Weights of a small GPT-style language model, trained from scratch on English Wikipedia.
Size: 9 layers, width 192, 3 heads of 64, MLP 768 GELU, vocabulary 8192, 5.61M parameters.
Training: a variant of Adam for these matrices, 401M tokens, 3058 steps.
MLP neurons of a small language model. Each row is named by its layer, matrix (up: input weights) and neuron, and shows model dimensions 0-127. Each number is 128 + 32 x the weight over its row's rms, rounded and kept within 0 to 255. Numbers have three digits each.
After each neuron's rows, "fires on" lists the tokens most often at its 100 highest values on Wikipedia text that the model never trained on.

L2.up517:052071115139190165161140089171122141144135135125060158156146124105128091178126141131167070198177126147121103091141173118120107126130072137130086077152179199114134229080131144142101134080144125111115141119096091131164139163142168168209115150136112131118105114132168140156101136106190122133134179071132170108103155158088124092049118172142128110169201162076161146138127065120151134138151
fires on: "s"

L4.up501:118069109112156125149146107091174124117128121126039184136140094151121107130107097076090088098105147164165112177112090079114129147150133175079123147173136114144135122124150157053134082137131122131117154136135104080117136142147164133149097091086109165171102137153157080098145145180108120144127169089107131096106126184097077132177168109138150056073177152154125095150089160159108139095095
fires on: "\n\n", "\n", "0", "i", " in", "|"

L4.up60:132109096120086128135099146166176131207135091145118102089091147183166154116119127168074116107091089126181106142102152142125133145097200131050149153190070096111081130143088117108102163180088132112134183142136150140165101177222127080128124143065094112129174043160066077158084186104150106124155185074121112152112140177151113109132143166104143118118082166102107155111098124160132156091117
fires on: "–", "|", "\n", " |", ")", "  "

L2.up391:067082112170148113128103127141028108213172174152165165121154137149128103128100118067104135128147131098168150144085128145148081122156150141136103112109081159095128155103107144198134163122149128150091186133121157146134078184121136147204131101181156137127096168143119171092175072153160094123112121115114121130109086105137064147088180124091127129151131151142091176129090151114134226178153
fires on: ":", " of", " Cert", "ment", " not", " ="

L4.up427:106101096061167113160130153151111160132110134135175153134069174112197072135188110122108088106171118088100164147100134151112181146156146126192136118076104150068083143126109131134158147126085101183116111146163202144144101168111186138145120092167106103100118083132064162127169124111191093116186126121116089081110057139099137141157119175123142117130121110094129136189120120190144096145149
fires on: "=", " the", " at", "|", " |"

L2.up715:103144083210128121139142135173164108120123103075195119088155078155159122101126129143120089102119151102106054066086047111122139102111165104106110090154107131109113110165126148150158118126088145203127185114106156138130117128186190120169114123134143099067149116163155210130122145108169089103137021138122132104098147152145103126093159107112130092155086126059146137089126141137177170122163
fires on: " +", " −", ".", " 03", " 11", " 18"

L4.up260:133138130109179084162101121099134140140125141135109180133117091095063072118119106103162192126127162175135118152099183129131070117134080167155162142178149159104081129100104089122118146103135127130085135133113159134146129159150155087159100181156109135146187171098092112078084130142100147132127127118129120099124170148129163088093155180122127059155145150125089108169094155147159147136179
fires on: ",", " a", " career", " footballer"

L4.up494:178132116126166132177173105157162135136124168156102136110131157098154071126142103134123157067102119181116087118091068120157095088109127146103138149099151149100169173140129129078068088072161140129078140136176164138134172159125104147077129107166201118105090119089190204102161107073065133124131117105127159091139141137099125172085174192120131153153187162142138133174137095118215124127146
fires on: " and", "s", " the", "es", " for", " a"

L4.up250:130107138151173116107204049095142187104134132096113136148141132101152082187136111139090100158147061146078130110136121094056128142133164193135127176122141155158113076165085112153100159147103156075149148199118149089060179216136157132121082064093149110103083082098158149175115171111102131085117175113178105110108146132143137145146111182128154161078094138150144111122141171145072146110131
fires on: "-", "s", "'", " |", "–"

L4.up448:080150100161157180097140049139127126099137195183145147199084132142135112166099109137109109174179166136084108152139148162130169178156187143136158100085131163134132178170136157153151161111105150127132108101183148132112094170120117134205134093156191146123073117148171131123146135126056144135112199091124139157132095101088137108133124106087129073173139111143113133113110146112161124095148
fires on: "-", "–", " •", " Loss", "8"

L4.up392:096154121151143074146132080133190153055082148098082123169145111199118051120159161188162157089119162138169139134110144155116165147170165156161140164083195113071105104140131127131125137102077176119170138147097134082079080117133163063115120121125137133154113116121123157107109071192106123108122177099135167136097111119168095131170183098113120123109131175106134144097102105106144118191123
fires on: "=", " =", " who"

L4.up344:127146129106162165134154125161177153181131215131101142117117121112125128151096123183131088075111099169149133112072149121151151075182167126113162183149119124143119120130128110121182073105124150123168107174187116095153116084143125150142117111084092129131126080117147092155132117157139116155131141045142116162092124195131095100159116120083137143086143198081123111120096133177072124144119
fires on: " |", "|"

L4.up756:109077088172160153169144139116139165143146108194118129133178115137089104116148116117077138140161147113128133165065176163145142123121155141095203123115123168163121138113183152157112155115091110101165171149106139120153117145162184099100082142184150119131068132108137087166172075187118098154098158070102207133098051142128117143074126159125136100154076102114114115164115142157193073053154
fires on: " 1", " 2", " 3", "\n", "  ", " 4"

L4.up195:084165142175139132160056126127141155171159095138124092077123074109094155093195108108125099127107126164090091096110072163112164162136187121111156103126131115144092124163154116193215147098106151135145137106155209161127156142179181040132101123136106129084118104133109160144097121100149114169075124131139118147103117170161119087091109140117164152134100104112115039158120146120109143129085
fires on: ".", " grand", " and"

L2.up312:088100058197138191150138112134182145111162153175116149082104203148117033099135098131154095178123131114171126120172132113075145115129145154134176144112146142160153160137111167127110071170076096110116098115112175120113053123132103111124118145132129118109113103140185026164164116172179088144145122114131135081178081117104176140136129137138116107144147144145090158124099112125167072108185
fires on: "\n", "by"

L4.up503:110106126122126104146135119201108148116113171152110172130165185074132064126127122130134108135122122150132159139103065132191139165119115151128165090100133144170186107144111100125179120126106115139176164140103138132084168146053109082090130067168190112138141066125231121174166122133068121178167161081115123172183088143139165105155176166076138126105148172174142152089158157051212099113145
fires on: "s"

L4.up570:172156193149147128084165102184081087174173089117167159121093090128143200112137109135143101096169113157102096127088112137129074120132130118144080206140084102167132095180167122169108130165115125124185073130095112101130094117103127141121088060119184128146107141098167214087145134110098142163164088058097142125117081152164114137106179149123129077148090147184136068113085138117133113118160
fires on: " the", " |", "–", "hi", " to"

L2.up276:115108119186159165114105103128144140059132180156139137086117178080146098147141121149147097132146112135087164161138134193112128150165158144117178101126122152075119198127147168151097072107146169124107126103087137174102082074144131084134076097152141126137123085066188104102171083145111098142161147116154131167119130121075142088126090112133085081123159138157100180141080157106174124157195
fires on: "s", "ed"

L2.up725:142131085107122049108084109172130101115082127092112138186137135174198072139098123147100105097118198093118201158111144168134167072141185139080157156104131112134141167140078122153172207109112116112126136134127166166159108150193131089214120092163143143168153092135177135121174052147173085091183177135111151137099118090133158122083119073086125166153129118158133136141071090125165095117107
fires on: " |", " =", ":", "eri", "ruct"

L4.up643:210124122135148158099119137116179101130166114132148109106112108099104123082132139126147110068123140151147114126113168091154106083111186141098125139199107178152144138104177173150112169153156130114152139095130155088186091155169166123083110136145174111188121105088172147143160143100137163144093091086181158098093148140167084091132143154104130123097100191057156118124125163114154033103154
fires on: " \"", " it", "\n\n", " “", " they", " he"

L4.up163:085109158126132146104126106113148141159090147103129134077142171139132170110170142076132090088161116126080113138155107201160143091114169108149137143038197167088085115099105185137110088097120182144136124191124131155153064102127156131135121162129162129080166131111128162107099129142095105112154100080115200108059076160105095134147140122139111130161125143135070129141123179088146158101136
fires on: " been", " was", " were", " up"

L2.up542:150118142101135114171138099145137186151075135166105159107118133112076113038149095156110091134141101119078136160132146066161133097119157176199119122172193164080126141163144128125121166142146131101098127126119106096138147111072136139142110117171110085056083069121157053122128105113090112055188166149173139113122110121125116136144122119106142097139099170139158107091151166116142031178110
fires on: "-"

L4.up337:120125117179111217177131094210142145125159113158088154122078132122133059107155086099100103187116174146163187121121149143116130191147104140090179135117144131142124147181117082130146129147101137114120118099136151093129135120119128127169136113143200094134124127134183174112162115128099106118173159148142168135131041114142128107124116059127151114146167087114073169116120077154121147154122
fires on: "=", "\n\n", "ci", "vi"

L4.up535:082095124091154161151064168051109109114095117140135156103142093152149095140098116115103150162140131144127162139047134089184092079168131140127176136137113151109088108132155145146100144078143120110160116125127190096129101135166141149180100148127124128134117073070113111082097133155149125122163117078152187156099126184079111125070147132102124116143173078118112217187116167107140138142144
fires on: "ed", "d", " a", " be"

L2.up303:124096064106142199120098112162165069144180162135107139157124139115118156068134109159062114109131163179158108145096135120145113066096119115097174125097080132168125082151140201132100095072073127170121109153204234137133095139172134150139106126137145115112083130117179122105117126189078122147135134120159142179125149164111136129118151130098103072121129130120116134140112107209082065053160
fires on: ".", ",", "S", "\n\n", "G"

L4.up360:152132132160154099133098108123145128224136105154132130123105129099174104124087126111080089134111112165130113146079175141138139088145132070105115145127129106099129180096133187130142148071097129117162144111089138169137149121179134069135100193108090123101135139141139137156136148145178097176124159114121213135144171144176070157132120154103135153188114053150082181119119080096082174126151
fires on: "\n", "To", "t", "  ", " To"

L2.up156:137111173153143116113144134124109134153129156129101146174133118127100100080153122123108111085151107222126131151078159109167106117122137135103133079175177155123130116112147117084068136143121128143171123149193135094133120211134122110127104098160176135106069105113154177198145178110055140113164131120122168097134110153144114135082125176127155079118039121121099088073109159158172086151161
fires on: ".", " and", "{", "(", ")", "-"

L2.up464:132167147130156127131141053113105214077129094095064074109105095120160114135109112168158104191122141132146102169093111139118150082158138137128142152196155147071158093090062132117112087118117139123125122069122113121073080145174123127175107184121143153110113117133171146099111093146127153151204156132202148046087101154189110133118119106119133139107081162076135173124125079145127185132133
fires on: ".", " ("

L4.up329:096150111112127102127072117096170093153186140126154158103142164130165086139106103126148061152174117095087109164109154152185148106141171170107124146139122164072140134134112130128122111128105147142108129120060079123130056106142182159196173121142134137103104120125090093047140155125175070124120112148119155126115151130141111126054117101117124121117133124123108093128115167150167148146139
fires on: "|", " |", ":", "ly", "{", "mm"

L4.up183:173120124100143206156133068114122158135140134112042139105101163120099105112166097145117088106146160170163161089153112127139148163143167188104113082108160121098122113115105124092145109152138183120069142108131167167146111150146179160101098069169179082122107107133159145099115153119125148106159187140144161068134090119198158118115147103121160116069140138112094105160126127132142062144157
fires on: "-"

L2.up111:152152123099116136097086103101149147136130182119191128097110110115144101057119094186093151179164181148154162176161119104170116095153146168169137114127101185097110169096107148158125123136089123118137109111078152078076103122138142121161148164181179142166150104154123147122133162150127137089166131177111133132104130126122159152169100072141141035114100134099100127169077076171145189110145
fires on: "–", ")", " with", ".", "}"

L4.up463:105101156123143162096116152138121148111087135138095100123109144121152112132182127148125132158125174129107075163108166147118147111120166162134114171150133168187147110146145199128142140123102173143068157164099157071084084135129160098125102062092147083094103094087181142153168091098074129102093182160150127128141144116107101060099158163148152072087127182145128131108080138086160111152144
fires on: "'", "ing", "s", " the", " school", "’"

L4.up21:071124121126203150097159101131156133127116147248077112131153103112101132144112106148111100123120128146106121156154115097098122074119133178103124120178174118113157136127165196156153142093097147133085162176132149124181109115139153103114113104107168135138161079073150054125156089154059092155134182113168139082060103160109109095114120139161131064125124171181090078096100176146122056103193
fires on: ".", "\n\n"

L4.up430:095087129085128161124118117167092103130118151161191129117080183160115108138156100124117094073132149128137071104119158085116133144152116080109163160102106151156152118137108146190152059133098175125134115180179166111160061076127181177174129123136104122111024125085179180167133156126165157099117115060143156147122138144125107177146191086136168067169118158108080129137114108142139116167119
fires on: "ing", "0"

L2.up678:083077166118105153119087132125153038177158174124090166146149164144141115161111115133142099151146136129136101138156154129075111200136144123140166054211145120167165153138133160162157174173134122145118147108121169137112076092137158086192107126127117155089096124120110119133152151122185142164125079137161139119135166052152103121098177082119110098177156144179154081114109122145115111100102
fires on: "ing"

L4.up485:082074157103126140072125097151115121099133116090124188229169100107132114181186086097126138128134135124182139146115140102136155107157127160132135134152117098158175118111095116128089167101046132095196105131120096115113130145133142109131152118144100144104118104090149166154154096086115130115111151110120125085070133149063117084116139108134145094160086169158128100119194125117127128170143
fires on: " |", ":", " of", "'"

L2.up135:137110168101125154150072136184141113133117148124079169127167091146168127090157102151100128072122150092123145189081092161161100116127110138145161130156179170103159087166086164114021115106133102114155115168177110094121096049145197068156106163134149102087095114055134147135110126150103164119160111095101164146094096147088106146079145134134127141161164187086099106140131137128122135149092
fires on: " a", " the", ",", " was", " been", " were"

L2.up26:126105112129141076179175090125121213129125147129072159128138084144090116090180118151156110154161147095151158177118082106145133136139127174160173105167182192075134075096085139101141062114104171078133148155117144167118138147119141081129112161121129134123151131140146110148172085127076111110161101148188106047112110123118095085109109140106170056107092158119159131114132152117182133181069
fires on: ".", "\"", " =", " near"

L2.up282:142142131205161155135122177124118101138120120140129153133157115135092064132135139132118117147164145152128148147178170103115166097123179150104174127148072192118203135130101188136127172113109108128136091131115225121127067142134107125080064124190073110085101154071108083137134090204078106160148141079135149138109133172182178079119146136135131072118103161151082135188109103162104112143196
fires on: "\n\n", "\"", " \"", "="

L2.up514:106118112173159128140133112169118129125166140141125111094121153151099089129155101172156122149119137111149124050131102182094102174151125124123161153128111189129145132162137159111087072137098099127192148132089163149100090126089119076135108098163249117129163102088161103097121141142117144130140063145163122109161103137141151093140147089123114075094099150193097120115100175149148096104130
fires on: "s", "r", "es", "is", "ti", "re"

L4.up318:082148157093160128129118155156105141165144206111136147092114124173160083104134063185129158148085172088085077122089098119084126151140163172101159080151086153145098138162126136085150081141059155178055080119191162106103125130127155093150088109158166125130123177125192137144126145135123131110122176124212109102119132090082152153174210129121151069162076182180105076098111135113135169050077
fires on: "-", ":", "–", " of", "/", " to"

L2.up183:175140103095142119152145124089162133103125103176081132172106112143018104145091112069160074147192130090102093047155131106157151157061172186151129102146170129148054164158114128141137128132116123137115157099199125177164111160122163213128097119071106113085104148144145100070086156079155129082115124147155100097121174120108168129099109108126145133107118151144171110108175137138147128162097
fires on: "-", "io"

L4.up218:125125160095128128071152136143120114101100179090106163142146138180091100112153095145115155120146145147189152137078094151182159096107114175087119146147118187107105107145091111126114135112067132145118126129155129100148141127198138123125117156084076131089123133126123129102155090135136106182119077114160161132073142143092111143154116105125135074167134221163130065176146081170095222079133
fires on: " the", " a", "N", ")", " this"

L2.up238:114147149117138124147137144129176117177189155134073130159153135060129113117123114165139101127164145170085177155077117124108143098140179151104151159145135106086062104132106149088066122125102164158143173138178101111084085150145150162122119107090135132110089047174116082104070112131184127147173095150145102117083212153146104111045094076120163155051123168112158118132103160083152132195140
fires on: " |", "|"

L4.up608:068115179178126165163139102148170119192130116120136130132119081078135161106162134149113075100089160150180133135123079108101112085095148155156128141135151146081102105067145109151145099081111131152143152100159140134126156133161204064143081079139221114170134169140104168150123088130122107132118123088168145099057120154114141121087129178101167158118122134090145052127097182177089176107078
fires on: " to", "=", " age", " having", " it", "."

L2.up71:130128116128173100156138113120139232149121145105075146108131117053074174151131125123157107120137111109109153138046133142115139162153160168136142121173158136059120100095110149092069130114147197102198162131137114116113129141105172097138131144086115097146094099128108061141109096197142142168152136103141173144092122167125125092142175098111131119077104162118169150116086119146149117195089
fires on: ",", ";", ")", " |"

L2.up95:147143159122149164128118100166136053151106117104116189089135114113202123129145145129160095083093195102116136128098111181185089118150149158131130177114119153146126160125064115148149136113120175155168125132136128128099118104111126130231082115129128130218084175147161140102072107134166146137181065089160149162090095170097085101076154097136132110178137120107130153184070099120143179119088
fires on: ";", " |", " for", " the", " to", "ing"

L2.up364:097104094157081159225127099100161156123146118106084185167129136076117164091077104099154119160141143110105138143096133165099093103138089120143152155124067138133119138030172117153155166131178132091150130117150117131136108143139115141183076104126157128148054145150163232077088118149115083156127146134186134116125178184105073138125090129153120109123129123100092163152144122115154167043177
fires on: " of", ".", "ed", "ar", "d", "ing"

L4.up96:182125122164116163119145150079178138151157144139078153179086168054089154156115110168192157090104097168143109111139054125160161207134102168091111192152131121080100111122118121124062143153148162104166126158124152109109143141144141139102132097103113112133106105109167092114167126149183174132156133111084116080111128173067081130124103062097144130105143190120084105166083058168165126127123
fires on: ",", " |", " ("

L2.up333:093129195119150142126163122142116131101157160113139142148165113162139109095120122147149163087083150171120115093108145108150148121153095131114085102120146169105110152108145175137094152103109113098133160181155143057115079143189107130124076135141073130191118102097104156154112013182171122184118136115127151148077062182116101103108132085116113099174087173175110146108067136127129053107140
fires on: "\n\n", ","

L2.up419:101109132175118177103188069124111171123105128104092130099163128149168132111143101104185125174146140150183163092130094127116137113110136099147165064122163133096150102148078116122065214097122140115175128143117084120140163072090198134138151154176124092121135114090163139162132097164106129147152127149128091129156100148080104086066082134123117088117131119093152144139160096113139189213212
fires on: "'", " composer", "í", "lad", " of"

L4.up648:136103138098159155132126070179089172103144148140133130041105148110139111104142126135134094077145079094102132090096120141160128081130193151159117139076193123115112146155120150123173137113120117151117137141102122127161162135145185117129158103146149145157162086111096162118162080101150097162153165095131146098071126180099090111122106204103175158119095190156092103134116157029129167137096
fires on: "|", " was", " |", ":"

L4.up674:125079134150145121127093134115136168123183148169145125068119141147176153065165141162116118060141170114119131103075135161089122085096145135127146152154144172144099106142180132110103198160052142153169162173111136111177137116179165120116151113131149103145081101126146203149161124102121084136131171136121152095095126199116148131085113145112139112125121130059122083147117179114114172124077
fires on: " |", ".", ";", "'", " an", ","

L4.up582:099055115112174144127151109201153111120108078177144147099140132129124128190097115118095038032160134106116130155128130174126091097103145143135119138115103135171132134153094175112117140086164154143174166154090160143165103145107221110143126135184108180208110129088127159154154106088083104109158188081135175113067112161101079125077161150119130139137100155113116152110115179111123139152128
fires on: ":", " |", " to", " 1", " 2"

L2.up242:144118092135146109141101116135102082157091107157109119182161120159163111156168105123120127119124195132166166165161148216120120047164127157110133114143129117096159124099063142127103204110047140126157126178097152140090118189152151087135130095169103142122140138145118194141137084147093091090122188160088106131125102104112079132124134180111166101172108158075126172160135126104202109147107
fires on: " =", ":", "=", " –", "-", " —"

L4.up274:161098103123199072160190115081124099095075138150110170090117144074100091141077108204120097151174148128090168109108111155086140156146145123140117139160174206135109113156148153173149132157084137097171138116115123129042063099155138168105115119137168136150057156094177110120108103143122117086137170068101126125124168101179195132152124095125115126122095147113158156124088127147179141110115
fires on: "-", "y", "s", " the", "er", "77"

L4.up345:139082112105146129157195127173168113149144203157098127069117144083091161136151112124160157066046119188136201163075112117086196111130095146130146135254152110102134118103108139125077140110128184083130201163122128108134116136166148089066101132100108132127127048094123088191139095153135115122159112114133111069084136166163080087117094134112141118090104149148139152159140085127146101182133
fires on: ".", ";", " |", "  ", " =", ","

L4.up611:132174133071135120124083110157146157108190199146125145098103093137145096094149106141140133110064214072172136140132137191133145115150127220123154107192140069148094109109154118172119155112098165143139165117178182123139096206155175088140139147166103086100120114095142110180126076088108155106103134116172110128097135105143124050161180128119154102096089155148109124118082099119113102112120
fires on: " and", " =", "–", "-", " century"

L2.up383:029118165188138124171102112153096099159117109147141123116193127117155131135139110139138144142123175178115146132111159168100129181164118114125099075110087184111148096158057143111154190136152065139134110198160105159091184166148112087107149128200139124109084098090117093115088135140134144126130207086114177102105125137122091132127149104113142110182114158155089165111120143133134170128111
fires on: ":", "="

L4.up139:103159102125162127136159143120134087097152123206097150113161113156145112124117090087177085089118132135117105063149161101148132081155142217145095140144127192108142122100198151108150155093116114115105110189115172120152096135146155135127115132123141112096190100087148104145134123140116093145139128139185177064105125125132095085127066175133124078125166200123083091140124165169078014125202
fires on: "=", "cc", "des", " \"", "ni", "\n\n"

L2.up533:117090130105146179166080108155126098135141113161149144136124105168095125146126101155141070137086132165145079117108069115151185107149126156143147149066138131120160148145121118133123156095107106114093136124102152107174077147139119114166101129129160128107114126137107189151142115123083133116081165085128114124090096129081144101048141133110143114184103217151159090131122140114110095185202
fires on: "-", " of", " |", "–", ":"

L4.up71:143158149082181126153086097108122144104140160135118148092158109113096120119118087171151141112077137074171076076132168168183162162184147163134119103144111134158113138084161126170133161097130120094148117124177193120106077147174134081150135124147145143153162144089128181111160104182134134120114154076176133127083098129181103074112135119126148098178078187122137121151065165056092114154163
fires on: " including", "ed", " as", "-", " are"

L2.up159:080143133129159136172124123086126095168111137141070130150158132108141115126100097125126039140110099113105107057080198218149105120111120165148164116166081120152073168170121110132106136069139145078159120097116130133135089102137170163149133108154179084170169125199132118108119162149163116138151169125121111118116122158139088075070088082121137130149186123156156169131096136074122119094217
fires on: "s", "d", "g"

L2.up398:133147063096177118109157077150159175116074140110147117182125126100178056119188112120139133153162116136121122117146130087118174129134176157119188229147100176134190079122162203131144116136136127126088133080165112155141141046120145114152113086116121048102126122099140069099141113108142116119107152124116162092117143113122115126135173120124152061152087150091092163146108123108105075106134
fires on: " his", " the", "'", " their", " its"

L4.up313:058091142188113145131154116144151101174140146133084152103139134135141147123165096146097158127105123222157077147079123146133131112144139171134143095119099178158142127128117143143149065090098114136124109161142101104145139168157176068072049143104094096098154148124129126109185099162095150174086179120141149095054099112071151128153118119110131108130116188157123159102077145127135132088154
fires on: ",", " is", "\n\n"

L4.up505:144142116202163051132115117140117129190132159172135115175086122082113146078177145113154113144110183103096085149069117103108106153133158152148139169104216161110138146113130123128141145106129116125139112152190160136126151119153149121116088098128160163105162113093162112158119160188091138131127134095154115113110099136084174107119121121134147111104104188103165025158116061168166119158091
fires on: " and", " of", ","

L4.up522:166058114121126153147136127141143138116164165140128158094151095102098135027134106144139102084128143121060114157088154085187157114159133170125146160164114161131129190205105154054113094082096126169089097139164119099120135155177176128197098142100150101138062120164184093135089160163063136146108124161142142139145132146138141105162074171114142107130165117131128118085148160160115122123113
fires on: "-", " $", " de", "{"

L2.up676:088103131092173162210164095168111096091190146158144156147106105151127150112110124148067106101126128108137104136132131118109116117093198168122117114168118135189123146117136170163098092131154111110125132155151163151183094153118131123115129085111134089133124149053148083104132027191216122120103177080102176114101119151122136108122183172117123073134104152137061112142051122145191130126161
fires on: "s", ":", "ing", "0"

L2.up388:101140182160127162145040122110106136170120126137089170120085076112196117132090131139172069187126160122138093160077149096113121146157109172159104113172081119113135136099153150163135079096107131097148144072157178141121109145139098129083131109143194127097120121116170141127113119157129131170094149140156147163087137148077110087098105092115124122132140163166085078104138073150147182053106
fires on: " to", " of", "\n", " for", ")", " works"

L4.up259:105119110127156106106200113166100184161180163141098134049103125091129147100145110143129116154137183134155128196122168169166159085152122167125165119143144116114125119117101125155079114122179151151102093129184112145162139117134141146111117149154100121098097124098137083163183117111067117146149170149181101095121109111129126170152065115124119072084121159148163091134160121121129088104166
fires on: "'", "-", "cc", " (", " ="

L2.up418:096100132115128107208113119085169182136081149089089135130088154172099109107134103151144101170147092131054093129097161128101136118201138163134153133137179087137117144143166112152160145111119167090060143123190116134156162188142099169126129134134140136110108140172095082169140102137137156180187147130184116137134106125172133076082084095132154113148084122164114118123112104118194231076117
fires on: " to", ")", " in", " French", " British"

L4.up142:131126127123111180121152154142132101142138081186059160123130064165221144115119148116077062076165108155163161125113177156146153118147096130100174132208120160119174129151101144123098140112128114114180077174170156136163085133155157112132086102116156122162091063146167158108090196146098085161147149098150152108134165146146138115089118072079156112150082158116078110122100077111094125166141
fires on: "-", "ci", "c", "vi", " ru"

L4.up761:133134145106149147143132144145150097108130174127160116104118134173117129118117110154119151133103128125015128112126129107168167158158134113072173053134120142095087151146146116116151103122090115145108128123149188106078113139205115095134109090164143137140059125139105185094086115168167121128167173069134134112073034189105088128054087087143154061175090155151114059072110141101158110104134
fires on: "–", "-"

L2.up645:061133124153126098149111140115144133115150119127104127072201128160198059126142112125188085084060149132081102103144115152101107159120139124161098114175125164135169200065117174147081166123138117147155180137078187089129091117157125103123121128135121123077133159118147126121104095172112118147169120127177140149102095116173132124139135144152112068164137148213128117108069118065206105135198
fires on: "ed"

L2.up82:093106148081145152134146106234124101116170122137063120103151139075127058088127063133131091093118142189172093155107147134146154075110177150107190129148144114073169110159132160090143124108098081116114138161127158101137116108165197059161159130126162118082099123090133077193141117165083108165156147102129147102126134135088115134140107146119095097126105191143087119132100131184097123128129
fires on: "\n\n", "\n", "="

L2.up586:150146166146147146119070136120191099157085172147110116132042165087170103166138113175139112068087181169085108107101111143119126157156136134146120136149120115145075135134135098171063117068135124127133144128053164159123127062116143115166110148105132160130133118156122118072101107171187167168125147103150168140066147167117154116136127057112140089159179161145170146148060151078114047104192
fires on: "ed", "rel", "ly"

L2.up280:115094090113136156178107128153114190085120136116089118122145163088137131096163107161178107129157140133144133098109086092146128130157143195153179105117117172117127057120133120135122090147093190110189133114124143151148134087174101161108145175165153128117130120146164138098160142064145118117143141193134111057106170111075163107112064101109185120109077176076113107128164050138199163066057
fires on: ".", " on", "d", "n", "'"

L2.up122:109134141148162131115124082139101136179129153116121142121104118105145121084141169137100097114083184121098160157096152118115151064114183149103149139121100189108161134163141126167104124119092144162118100174146182100135067175230155079161092100118176149080080076084181057152107118132109089169160123143160153127089126126107131133132188156124129096176099159194130098106050099199196074083131
fires on: ",", ".", ";", ":"

L2.up729:122142131105154131075159137141149110184112186130109125125143095055155171118129111122109077133119119157043139165092136167157149035157164155136159140114102131127137118190122108080139096098098176142194085114180093098151126079153166122197181124075144121090101054154112093146065078182166101157100110086155153182129116148102130105092089108136130117110114151147121072162069142100117135200128
fires on: " |", "|"

L2.up1:057122176078177168143121132197128141155104171152131098089150157157147178143140095187135084108166118095116089161133136144164160078130099119142197146098127142110142179118073137137152112129083150101099160144161145142117172134107125118121126143129093048089116143117110156184173041145135110118154104198138130150127061129060141124079154146154151087115081165095143082109080130146114127143074
fires on: "s", "″", "′", "'", "°"